python train.py --head_dim=96 --vocab_size=8192 --positions="rope" --qk_norm=false --lr_mult_o=4.0 --beta1=0.9 --schedule="wsd" --batch_tokens=32768 --max_seq_len=128 --doc_mask=true --train_tokens=241300000
MLP neurons of a small language model. Each row is named by its layer, matrix (gate and up: input weights) and neuron, and shows model dimensions 32-127. Each number is 500 + 25 x the weight over its row's rms, rounded and kept within 0 to 999. Numbers have three digits each. A neuron's up and down rows have the sign that makes its largest values positive.
A block is one neuron, or neurons of one layer that tend to fire together. Before each block is what it responds to, as a language model described it from the Wikipedia text at the highest values.

Responds to: Sentence and section boundaries
L6.gate30:526510583516532537482498511501501501514518498488465501462470477512489527481534448467535503486491479500481524491521467501502521530475506503519495500478505542553471512493503510485461465520509517532508477463511540478482451484512500507497495511515503517526495473498518468502491509490436473494
L6.up30:508493496536446570467507522454478510504483525524516493450476541523484543511499520513544482466451528540445510508460517493502474473477502511515475496510517489475511501487486507485479483469487526490497499506479483491516543492501507460472471503582516533504548457498454470510500491498491482473
L6.gate35:545533543473478517523536492471488481518457515518513483503501522497502530492516463452478517446490471476492473526509476472507505509484493507481474503513498548499505480465480533497522463468496533490461489510515462538510529504504506480494508526533510531512536527560518466485458499493437494498
L6.up35:534493550514517495498536497479506521506500511515448525470502527516490546490510536485521481517513519510519511484466526486546462494476502493491521479500471520493486503497501483499502474451514503504554550496511511478514490514522510477488492537509497520496475496492463496507490534495459541505
L6.gate131:501485553505482508518488472486506469488505474493512484496490503506492556478503524493524468510491514477518497479460525511505477458480506457489480454498494519517520469460495442497513457463534482529524524506484471487534513494538485487524498486485503538517502483497516488505492500465440484479
L6.up131:546451553487496533472502506456520476469441504507491532487500502529464530509493468465529517466498473531493471496490500466508528497499509458486483484521524524509496453497502457469493473508486506540452455475519496499525509479481444507454493523535532523531549487531532501493471542509465521481
L6.gate184:505504571472503548469489509475539497511468492477477518473495520482502533481506478446549504491511483475489484514509452441490490501454504478468506482468466524500500467513496498476478460485492502533475535500525523479503506497509513479466467531519504536521558504489479452484476500459460515483
L6.up184:513498531513495522475521510481477505491485508520488491509518507513464573496506483483510447489431535458516474477485522503534492488480503489503469472525496518544503478515453514453526457441459490545518466513520489479533501509484495506492499539503493557509545536469521487487450513478446509496
L6.gate238:535482505462493531493473451482501484517468483515454548477494523464482547505506496483508500526459480477460497520483510506513500491493495493510497467505540531521501479519449492501489477459498506528507506500527546486520524457544480517480470515532477559529548503513501481469485548515457491485
L6.up238:502483548519494550470520551487518540500467509516514516517485525470509521492507524482562501499474471540520493521495487455494516506459508498475504496494530520488512473480555505491465435474500487493479508506488508523502491492523496470491503524496486551511540537498484485517457512472448456512
L6.gate271:519503591528494528506498528500507489490475512513476486486482532479495548496503498467546560478517506481487475537517519483544501471511496491486482507502485541480513465480487517472540475488486487548492501506511484504497486546531493533503515572502508589506519469495510496498485511473479494498
L6.up271:480524526493514522480571505476510475554470516498468522465516500522512547478510441483525481477477468515536474498504475468511520498452514506483489483483491505500515500546504482482464479460516570553506506511464524481498474481476494469431502488485479520489547542511478496510492506472456467457
L6.gate303:558492527492501522472485495503482516469469474510470527471492451498514520466474490461529497463503507500496491525495469474505510525491476492480459447480530517510495457469473479453534509497484529544496527468500513486503473521511528474527480500493512547511485539466486474483521517496451488489
L6.up303:523497549458494498501490519443484516482513507514459498454457536473508536477553511516559477480472494500518481488473478473498476500513515492532497451461526542532469489494509545523503487489501512536487516479501494499512479518501474488496470550506476471460533464509501497494461521493492499475
L6.gate352:540495515475518524492475542482508516499467516497494525470504534518502533508519485488517483532486490481510471486505505498499508474490489488474479509507525483547484489506496479504505487470510477535502506474454471491540491512495499499483515478515462545534483478462507507513501524461495492525
L6.up352:488484577503492544460508508478479503536516514511485502496536493507475521477505497466548512442503493476471494478461466496551485513461518512479478480511506520509505492512458504531508463489530511561519503522486538492523505480515477505458501496475489509488520508490508456477487503486452461470

Responds to: Noun-joining conjunctions
L6.gate85:499481471500483480513532527538480547519469483489537510523497490506448525556478451472505491471516505476478510512530487481512482505519502510525486466523493513472511482533481526502458507516516519523503504494508504467519526440467489488549548467528455535517505489468521509508489473529521501504
L6.up85:492492498550472444554493509505451536484451489498517488501459465468476517490485536512478538491499492521524485530520513492541478502470493491493514533488487497494521484491549500516505502475485437523522508533449499469526481469477511510512526496532559503465484508462534535485508495514457508468
L6.gate132:509454464464517491487473534462506525529489510506472479507485491523482562473476440507466505493483512460489490504481510490491481522491501487502484522537479523478493484562499524497460470522453498501518485536487522525488540490502515486481521481539502514512517519517477516512492525485497533509
L6.up132:509482462513491507456498562486458499532472520520494476517511505550543541503463451527475481538498476491520479506476515481495480475483525483493462525491502527490502486519516496530489478504471480494511482545497535511510547497509479483496525495535507538536544493527486492491503499480534528525
L6.gate188:482534489549490483527512497513455498481513508448470547510504467458472508484523471501496533498514485522513475490511519469550477463492499488511499521444520540471515512506516519500527477470507478469485498482521516520528492481479500495498511528508519520518541520481500495504531509484495531479
L6.up188:523545485549501545483453474492514499460503515495477500503495513505454503500462517474530545496473483539525439528506514516470498516534485503530492513481541486503517481477511533479514476526481478482537482527498502492469521546470502502496462565505487513480480478488497494588518550461504488475
L6.gate213:495517505492513498496449493473499465521544504465473447500515533544495495492509512497503496552497520489458503510529495494506442523509485526503545526498482511483487481500498489501472525503503543457512522547516482551494515489512509480496496492493526491533512516507504544474503511476503510472
L6.up213:500514493526489480509561511494492532516499513533542466502474456518479511506496488552513558517477489467480479515560522536525493522529513445526501503463505479483529497507496504555517497499486456514454511502503530496489526497515501441513467483507500509480527542458485499543513472524502485471
L6.gate242:517503506506526508516515497542481498535540499490510485533504498495493519497470475490528525501488495518511532562493539507543545537493505481504568534489495495498513499544502499460497524490480512488579529489522500472518529490514510490478480529509474583516489496508480513514556500461454495508
L6.up242:496478509506512465521496497523478495523498531494496462518506509519473535448520509507523442477457500478572461496520485496530473466478537484501523485496513505496557469544522494515508503485513495539522499505500519510496514444542494502530480497541484512542503559501497486510503466487518505516
L6.gate283:498518507503486504489484513529459494539524485517479503505530518485494497453511509476472490506469500506511513489482569499525474447527503540482498512505470467499546496485496477432467528467508517486521486493523486535498494500483464462462479486468453520481532505475459484449528516465512472521
L6.up283:507527505504470520456546525534512499464467469470434529490481513551481505484518500518533466535507545523493515487460524502490534505538512506510486507491500447501489501481512499493473494477493478505535430481495485504477478517524501480465492505492455522514488528520500540485479501526481497490
L6.gate323:511496483454494476496504477522500496533492536487553502501522528491490544536479516523525490524486467517432471504521497464504482479500522514518484508496494466487506515521469540497481485513509549524486490535507502493491500536488496540467518481506502506509512511542543505511441479483482496523
L6.up323:503532477503476515473534494516478489519551475536498462466514453478495530513508473487478503458449482533518468524531509475546498551474541484476491500515518490535518537484486510508497504510498499482453488545494466542490479519508492504484494495489534496533519485515458486512472490476440492467
L6.gate380:480526493473498504523490481535491502511511503461451460515508507518483565450487518520497507519493470505484507525480529509559503511495514494517478482521479472516545534468504512496508504477508491521466447504541505498510515467465503510494485566473514514443456498457503489549506482509493502455
L6.up380:479472531523459516466538508506474498518517514508510545492500512477485479498517478466474547536511479460506475533490521518496518520553488513505487507498468492495517504486434507466539564512478483495489498518529487513477477461446483530503469459478536496497500544547472515486543476497487499490

Responds to: Digit group after separator
L10.gate2:536462474515525508494499530497475501491467498502474472512495499501569518496528554520532489480470514528475461510544502524515503503498474467495473521536508462530505473471472486498509438475485506521540512497488522480508491565495509454509538509501504515536489500531516489526509471526488517516
L10.up2:500477504488470496468507490518533456556482478499528529508471472512518475524462541482519478493501543509503549473485495514520486481484498515510525486489534531528515475478583508495507478522534477456516495515497437508496500503467513462542504481497486500480506497463507495513506487505527502480
L10.gate108:499476463489516539469506492459449473512484485534487493500473485453479473485507528496472511507523460462491451583518531471510500515501513484503500486516492484485490553475493529502491479477519472451518526497509465507476483499524451493515510472491506556470457491495478530489539476499524499520
L10.up108:459545501466494475498473462514462469528520526478448481524540507474469533504525526496491522502527483536521480537490510490545466485500466479562529507519504532505499508467493479482536508501487483493520478524535503489461484511485498502529514457508448516488469547535494460513502525511508513522

Responds to: Mid-text periods
L6.gate1:467505536463493525552528528522494498516504494474534545476476520547512489449511486549498531489492488479526517517480491457477511467498497518476545495504520459485540477495489482479523449489524480503554502489520511503529466474462550488506532484469527481524515505474486497490498521459507450500
L6.up1:467479528474470499503510523485503478454499532487507474549496478502539499469541522466526509517487483473485548506486475511538492483489463494538507524502509499474488468541467459525541442472513516523470535505490484459496509488551530490495521486502471496474516503515472496505504504539485515519
L6.gate22:515509520472516530508440517471507500486508528494454534420455479532477505486480483494510514509509486500512501518493512497520449462488478455525510516458522496524530471469517475512524505495540457457508473527504494446488500505510540488500459509470493498493509512514505494515543483495461478511
L6.up22:483477486511480540479461549482519537491493514519489513538490505464529497520480479483508498515495494459502471484501500494516519463489547520493473490505491497458518486505531501518555502468536493532478473447456468523475518503506488510535487474482511488465474481519468480495464477504462523495
L6.gate89:472513498494513530446499519508474507477478501535493506525514484495528513500527459472500470491548506492538509492513514492560456498509513489546517522506459509474525488489494451518463508496505546535541470526509511528501500506486520506500435513502529508470498469551506453543479508513521536481
L6.up89:516474488482547499521481485519513491496500548526451505518506501560466486496517476507458513493473530511507509496506515510517489506517501493467476497519545479533507491504504508524520511479500497520538490529524518533515484493465492537495467512489505479481497505497579458525491491516486466496
L6.gate101:443491484490476484481483500485471482492441481469507525474495498510489505457469509508491525471540487506524530457466501505497517472527486503513509530544479523479488484456478495466487521509522487528478508508535528487542492508485495487545513527494437523511438497530500509499527462500515504529
L6.up101:537462496525512501521506495530512498468499492540485548487453516508513503494524524494494528482513511516437507483531516483487513467476468531519500503507529495508497473484452469487487445521490514534535529486500512502472519494526451488496512502519480505490502557473527500518503487473488489480
L6.gate235:487517553452496508576487499497529500518506540452505530492518513505540484492486521506539519510523495499503481484495500496508501474494506498501494477496469529525509536473543519540504495455516478547469508515502456506494520489474497507487458512512483455475491501512524470513517474482506473470
L6.up235:486518491454491517510533521506488486507508475522531478503473477499555485514485487545504509485493490505439515517507515514498502482481492482501508525495498523531507505521519526527532536487482500481470522528465494533520460499475494464510486468546479492486517514516536444513503484491543545516
L6.gate249:492531482468457479528553478496506475491466482471465464489527474485523517507508500475518525529486479509497527526514516551543504449507518489468486508483479516504488503462479486516549519513560521500482492507515474480513545450493461478523485484541515485498479519465497476485512470524494489497
L6.up249:527496526493489516482456574521495476446483483545501551520466499492492523504475449500528511520529476481486502552522467459514519514543502532517514544494487508485521461518478525514528481489498516502490526524519482495494528467504467478469493485526473524530527486458530505516482504476480479507
L6.gate257:510494513470520536506517504541510498486537496463541500510512514513446534487477480508468522522554493562487553527498512516512503520532504495502494488549484449493500470513523460532511508474511452487518511500496479496492536489492488445519512471542513503506528504520502533504492481444504502475
L6.up257:443489505504469491489499452478477495454489494490503504480467475469497488488459490513450540489499461498491528498461480501501512496531554485512494511520455483521473489514529489553461531480513456489468508535512493534486502536474497491514499498521490456525504464497528507535506491514518508532
L6.gate350:500476506491510468532501499504544464513490536510484494512479487526467515490485488489516537473522551508539512457521468482550494524530473502475495463459502464474456495486493488520486498440508516516523511539493550533491509492496495487499498529542523535494505526526527502536507545494518470465
L6.up350:488464507505455487512524480476489478490485531507497499507518502540509501462468484487488537469442509475500475518483478538541494487514503500508480528498476485491524476515494496501486477517512502480466509492501555526567486503502456522507473489460559520467463512503502483499551525487519463461

Responds to: Final digits of numbers
L5.gate81:505473490514538512539513526497503522520520503476532514504492494442456500524500485523488448472514518486479455521459445543508533533515516472491501471511452523532520491486544499516487532515517490449464529521457488479518478502535505517473502488543490521553494459501510484478477550471516471495
L5.up81:472496462528483492505485492515507442464522505487529466532479513491531509471499538493498510452542479501516487540531444511489491489535491511440493470500492499495496518503482533519533488525484492508541506470528472520524502496483473510515505499466486436494544492523540496508466477473501521473
L5.gate144:505537507524472478488460463517420465529465527466486508481508485495543519543465494543484477504521498548522440509548476470520486505502515474505473464503506519500490513486498515519486458516481511524518493460519529485456500487491510520482518502502498505482520495458485461510487516521498512505
L5.up144:469516441459480487466506529489509480572515489455464501511462519504468491475486484515492467529477504511519497491494520531494495492527534482523485501532513512496508481532476471525484481527513493485510545499494479528486472485553489473503521521523532533475505519533477537481498476515553458526
L5.gate153:485517515499554535515484479479470518485487540528495449514466512498493509534497502545515468487523508498563481480522499523530539525526512483512495483512484523508519518477508532498508472500488468496495532465494505461519516527497553485481547497512532526531497539501503506505466525492497450550
L5.up153:489491475519465491502506485472466556538512492483508455467483515506541480533516514524511488498544487514482463506495498514492454512481538476504534520513507491479513506535520464532511524517493516469508500519504476517518505497482529493436485492527463487508470474508496496477524483509552491513
L5.gate285:550524469513553517540511483508442448519492536511461484528506468492508486505451501513504451508565521506488505545533449492523451474503512503449489499510481452504516508519516492490517494523533448522507538521515512530513519536530529489480499521510534493499500478497517479483497506550498479498
L5.up285:531467488484496488500476488513542484517519492469478475477461530501498490559489523500541506503502475518519451484478476531490518511537502513501504509475448519491518520503521505526527521487451477532475517519471467504502464505495538535470508443515473475502549476481550512491484508563553476479

Responds to: Periods inside quotations
L10.gate90:499495485475497507481505444496507489484478467499488490546489522540467461477494469505530558486540484535524503508476479532489522455533503539492504552532519472528566474480516488531525495472509508487492544512540474484494543475486467489468515477556489497514491487492458490481483523456477503531
L10.up90:449478477465512461488512452535546498493482497520500476510476487526497562526549509478532571524463477502473515495491517519537513458511506456488486546486484460510522495495516470471485504455510466492456486482478472474529510482493506464516478497487502483517490492503525509500532507511488498528
L10.gate154:471463527506481484494492491530561522496486511504524479527514515467488532460483482470534492516496524520488529557493489480490509456461464486513471498526488452524502510567510507485472520486516476511461545498483460490531500460488495481465504499534462560501505465499507546451490499511509521486
L10.up154:507499488481502483490479477548507458518476481523517513507472530487497484491481476459521486546484502516462491539504559501496504537520486476499507494519474451449459485528435529541526500482508517489479513458476521489507478455480470529513517467557496494493511486481471473503489514511523468467

Responds to: Connectives between paired items
L5.gate226:540533549564522520508481445510495487468515496440530466494521513551457486446525502510514516486515487511492474499486528501521517476466480502459509508476507506538514521485487498485492528487518466473495535516452500465500482493534524470484500502496490509497513520510502554538530545530514472523
L5.up226:533552518476471491528470474481517466481499503468480498522539469527505501496488482497531509510495521491550532515489498534496503463493460493510511557502467482515517516516553465493494547506497534434531496470499490468504482500476492481510538510493479497462533481498519513492483510518514515494
L5.gate271:527487516525487507525516524502452518477544534485537518500519515483491487516479509511546512502492521442547444500467503497478529488491476498542516506473510505467508531541471538550489515484526492468464522454465502507502503482503511567494505524504533507547517482508498526526480487525512493499
L5.up271:509523482501464539530508467516444486497446496485489505489517500555490522493465549544490523500498547497498539481513506527488463436504500464487505527469454521502534459467542479509482515506491489517513515491500506497510513533541538521520486470498514455490544567482503523515520437496502527508
L5.gate293:465532538458463433450537519491458531489524511508502474492497486490472484487499483474524481519489531524532463489498494498508487447476481443468487531481487496557508526535480499495472527514484486502525537528506502477511487498517467533503528498495493516499508475489522515499497490525491489497
L5.up293:485498520489498528500520508508470487450497513487513490444536503498501502494482537469509470484488490472505476498459507493536500503473487490517466500500486484495496464513509521521462535488514512485541465518536526457502575506476541532492498454446517500493516512519524501485492444496471489474
L5.gate332:546526533447489491517527494501499457508522523516537506497504487430478509462489490465517509503526500490510491458457473516483437485526462471523482435484484514486498426512518518491476509508471534501485496477498482514472511499531499499531488509503555480470539521515486537519484515479493472528
L5.up332:505526523484504487536521513514499520466511501575510501490503487474508514483495480502504474455499512513489448516487544525502474482537465518549495465487506497524530445527531458531468526479475473501478502472476514454518509493517495536520527449496541504466489525477514529496481524462473520534

Responds to: Digits after thousands comma
L6.gate134:517494535489494544513522506483527523496493483504459483513526514511498511508483511491488487511515487472440448495488534491488532536515486510504545468482475498465476468529502493469474528497499461492486496538549512483456501498460515461513526469455500559498519515482493476490550513473508513480
L6.up134:505448531490482506496465522453510466487488557519480508483479455493493523486511525516493480502502467514479479501533507496531507495492497474492530486477503488474537487476513431494458551461510508513485531519540517520467491465505467523512492477495499490525504520458485509500538513496511528458
L6.gate155:471459505470540503501497477492487477481465525527475486507462504502497507554488508516497533487515419513446494538496494497489520509530492523507492501502508493505507502545464486483444493458480494514515521529493501474465464515510509487524521523491507503525489485519487507562502521463460492485
L6.up155:485480501477529534497539482459519486517508531518496469528507516483556522533469547505497521484488483490484505513452517504490526511513494511527543519527491512493525497510500482479456494475498485531500528539494486488461500506491498505558516517497486451528481510526480513552524490494489529509
L6.gate181:498471518500541498481510514477468507488467560493536500517489525492449478489471524501492478516512509472530511487461488512469456498510448479482528563440520487505522502511501470480535487505513498515495497507459492474448501496523490514500525507507507516498480550479488467540558490531498494516
L6.up181:502493473491505526514529487509497487471509472556506470492512527520487474487532490530493446504459522493510509547531509492494535480509507534454442491501464480532470540487528500486488505470497532463496516508484463552517484523486497503512521453534470499460511512512504490525470510491488530498
L6.gate186:523464500503484445463483548501448471558550461487458487439473498496525550516491451523511529479548460521500508460485473518513509505482511530485495489516558517472519507473456479504489515509468502497509459518513463542540497526466474480508462495491480503482553509539487510513480485455514492489
L6.up186:525488518499488482490487525515498502547505529498479460482474495518527499541446490498536499459509482520494492472544471514536465416517523506521501500496504510478520505522540508462499447486469507495524536515476496509517464478497490449552474542531494514489476543507560514523525497463517523466
L6.gate190:511460495503561496517491495508476470494490503490492474556495504454448536489514475525492511463538458514513513508489493510460486548469493488507514517492527490479513477511520512508464439458492518529508534503510516480520478505518505496502515527504536535503502530463478506503478478543525496484
L6.up190:488504478487425490527476475496505467505477496494514490519534498551465466473476477553463489469513478498480499521451480465502449517521474506545496549498488516491484489516504547551510505501492538485488493491461455509514494514458468530512502504506496521439478519505531527496503504528468470519
L6.gate263:509457495512531471514462527488497513491504491483482533554486505504519549537524530523514515489551519513501453473531488502492512515474505564490460507454501473461524482493532472499519494463506471535501508493509515513500493501455477477480513468455466509445526541494535491478537525468541518498
L6.up263:514519479502481488513476480500442531556477447470535457504506459518525510512520503489509494487485520509476478485505483500498464525492555556492504488497523512495500506504515471490469503495489496517537475504493521469476483478483464476499523519499498549469540485519454517488506539505536519504
L6.gate349:464495539501520475526512483491499481465485514482498490506486448477520466434450496491472509500499470506506459545496439503519528509520463489484506508508535514458479538515497493499485481492512503503486528520479477508513463444480467517474486524536518505458528481497485451454514493515527472528
L6.up349:478468457471528560508505522465485513474508533492457463523516508467484501504527507539515487548493517507511485544530474490509535489488548540500469521497521459503474500485489524482550483505508506503482514466493516493502493442526490500485511487528528527471480498540482531500501545484502471525
L6.gate368:502503476574486518503521511523471485435528517525473483496517487496507524491470494522534461528522492510508450499506515486480545501459456477486544527501482481505537481533507496522479484523555494524513534565501484520530498522493468510508511503505507497504497494474541483524517514498470502520
L6.up368:520525474523517546513517538510540478468501528447475505470518471482510499497501516519506522502471491469506437533476497504514489491466495466539482527488467518547509489522504451504527541487495478480435487518515484484471511466489482551487520523458493541517506502490524453484520493518493483494

Responds to: Block-ending boundary tokens
L5.gate121:475485482527480529451493552473468505457507505496504521497517493469471494524498490514516497515510542491519496515463542498496475476534503537526533514464473461473472526462506514466494511500477531508475495484483534505514511469465499493487529492531538534485534491509515487525512501503491474569
L5.up121:469531473508527502458527470510550470455505549472459495481505472535515514488531497524457521476462522508497468562486519516497483462487483512486494510489527500495500496516505493520507530479498496491498508498490554521488516521493478476491497457535541505494524512532489482489508527489502500506
L5.gate300:493516537520483503483487505440546499492498488513470502471501509536521522533527463432494486514482460511473484522476510459487475494519478464492491477521514498505469469508470512476509468479488500551461533492491472503498486522476510479457479521513509556499523498488525480487467517502432509443
L5.up300:510496539521500546518519494514492467503439497463483467483504493518504535505524481502525479510456549423486477481474486509532440510467489502442470490491490497456489507469466463512464453438479498516486518469512481482551507533487498479490537524503521514516546501511506495504458501478482515480
L5.gate373:542535557489506515525497457513479501500480474507482501483529499502503548524480470509554485474500517499520487542534483446487507534492492488469484517505512475487510495494451447481518484482508510523510491469508494483511531546519484490493483538458495543492471485541461517471447468510447529482
L5.up373:538513554485474580487493463504502484524478508478479509500507498463517577514523489509493461443473495491492456511454491476505459505447497476496488493529516515464512483509477475490468490467472502538463532508523496487534504504495493496461494507497505500512540472462499537495435522470484501444
L5.gate377:503525511530504555462499515506476506520500496507490515470450444466499524544472529433511552498530477482496508471503504480517484485509510521478472495507493483555517486503492461491507505556480512540524504509537520519516494537500477492473473474520541449514504500527500477532495515516464470514
L5.up377:530505517488527530491482551487518493511487524477480529485482507525515499462508522503489492528489540487491501479481508480442548477519466487494494507496504488530496447527531464526527476541439511506524486498495445481516458515512508505483479498471540524491480487479500525515526532518479455530

Responds to: Coordinating list connectors
L10.gate254:466503492507498528471502514484518534505507506490494485471556488487511501522473479484514526472514481523471510487536504522489498507502522518529484509498537491502550494507467503511515505486490498469479467478472468528539539502494504495484514525466500560524521508502479511497523493465487495455
L10.up254:521548513494526500440489496487505494485469480509473505487493486498533518467490515465484497516489493518461518520504496516508483471497496481534500480497526450524477516505436519505543519547532495467488486486530541512532483475550501555512486530511494507466484498475493512536502468500514496482
L10.gate325:491549450529490467467484511501489494513518490521500440517488549507473538496515518487522496464458513519489480470540488482503499522556447495491489462442505482509483529499445464480506487523489485525545492556511501497529474510510526512500492489519496517499501481514497532500499478458516492461
L10.up325:433522465513475484481513501524536446532517469497477537492530500537522502506515479474506499504525517497453505532497497495513500548498478493530461463484527478494492453482483528499503537538498521467482471482520515509507527520535473505509456518495540519510495504469489557543551480459485456481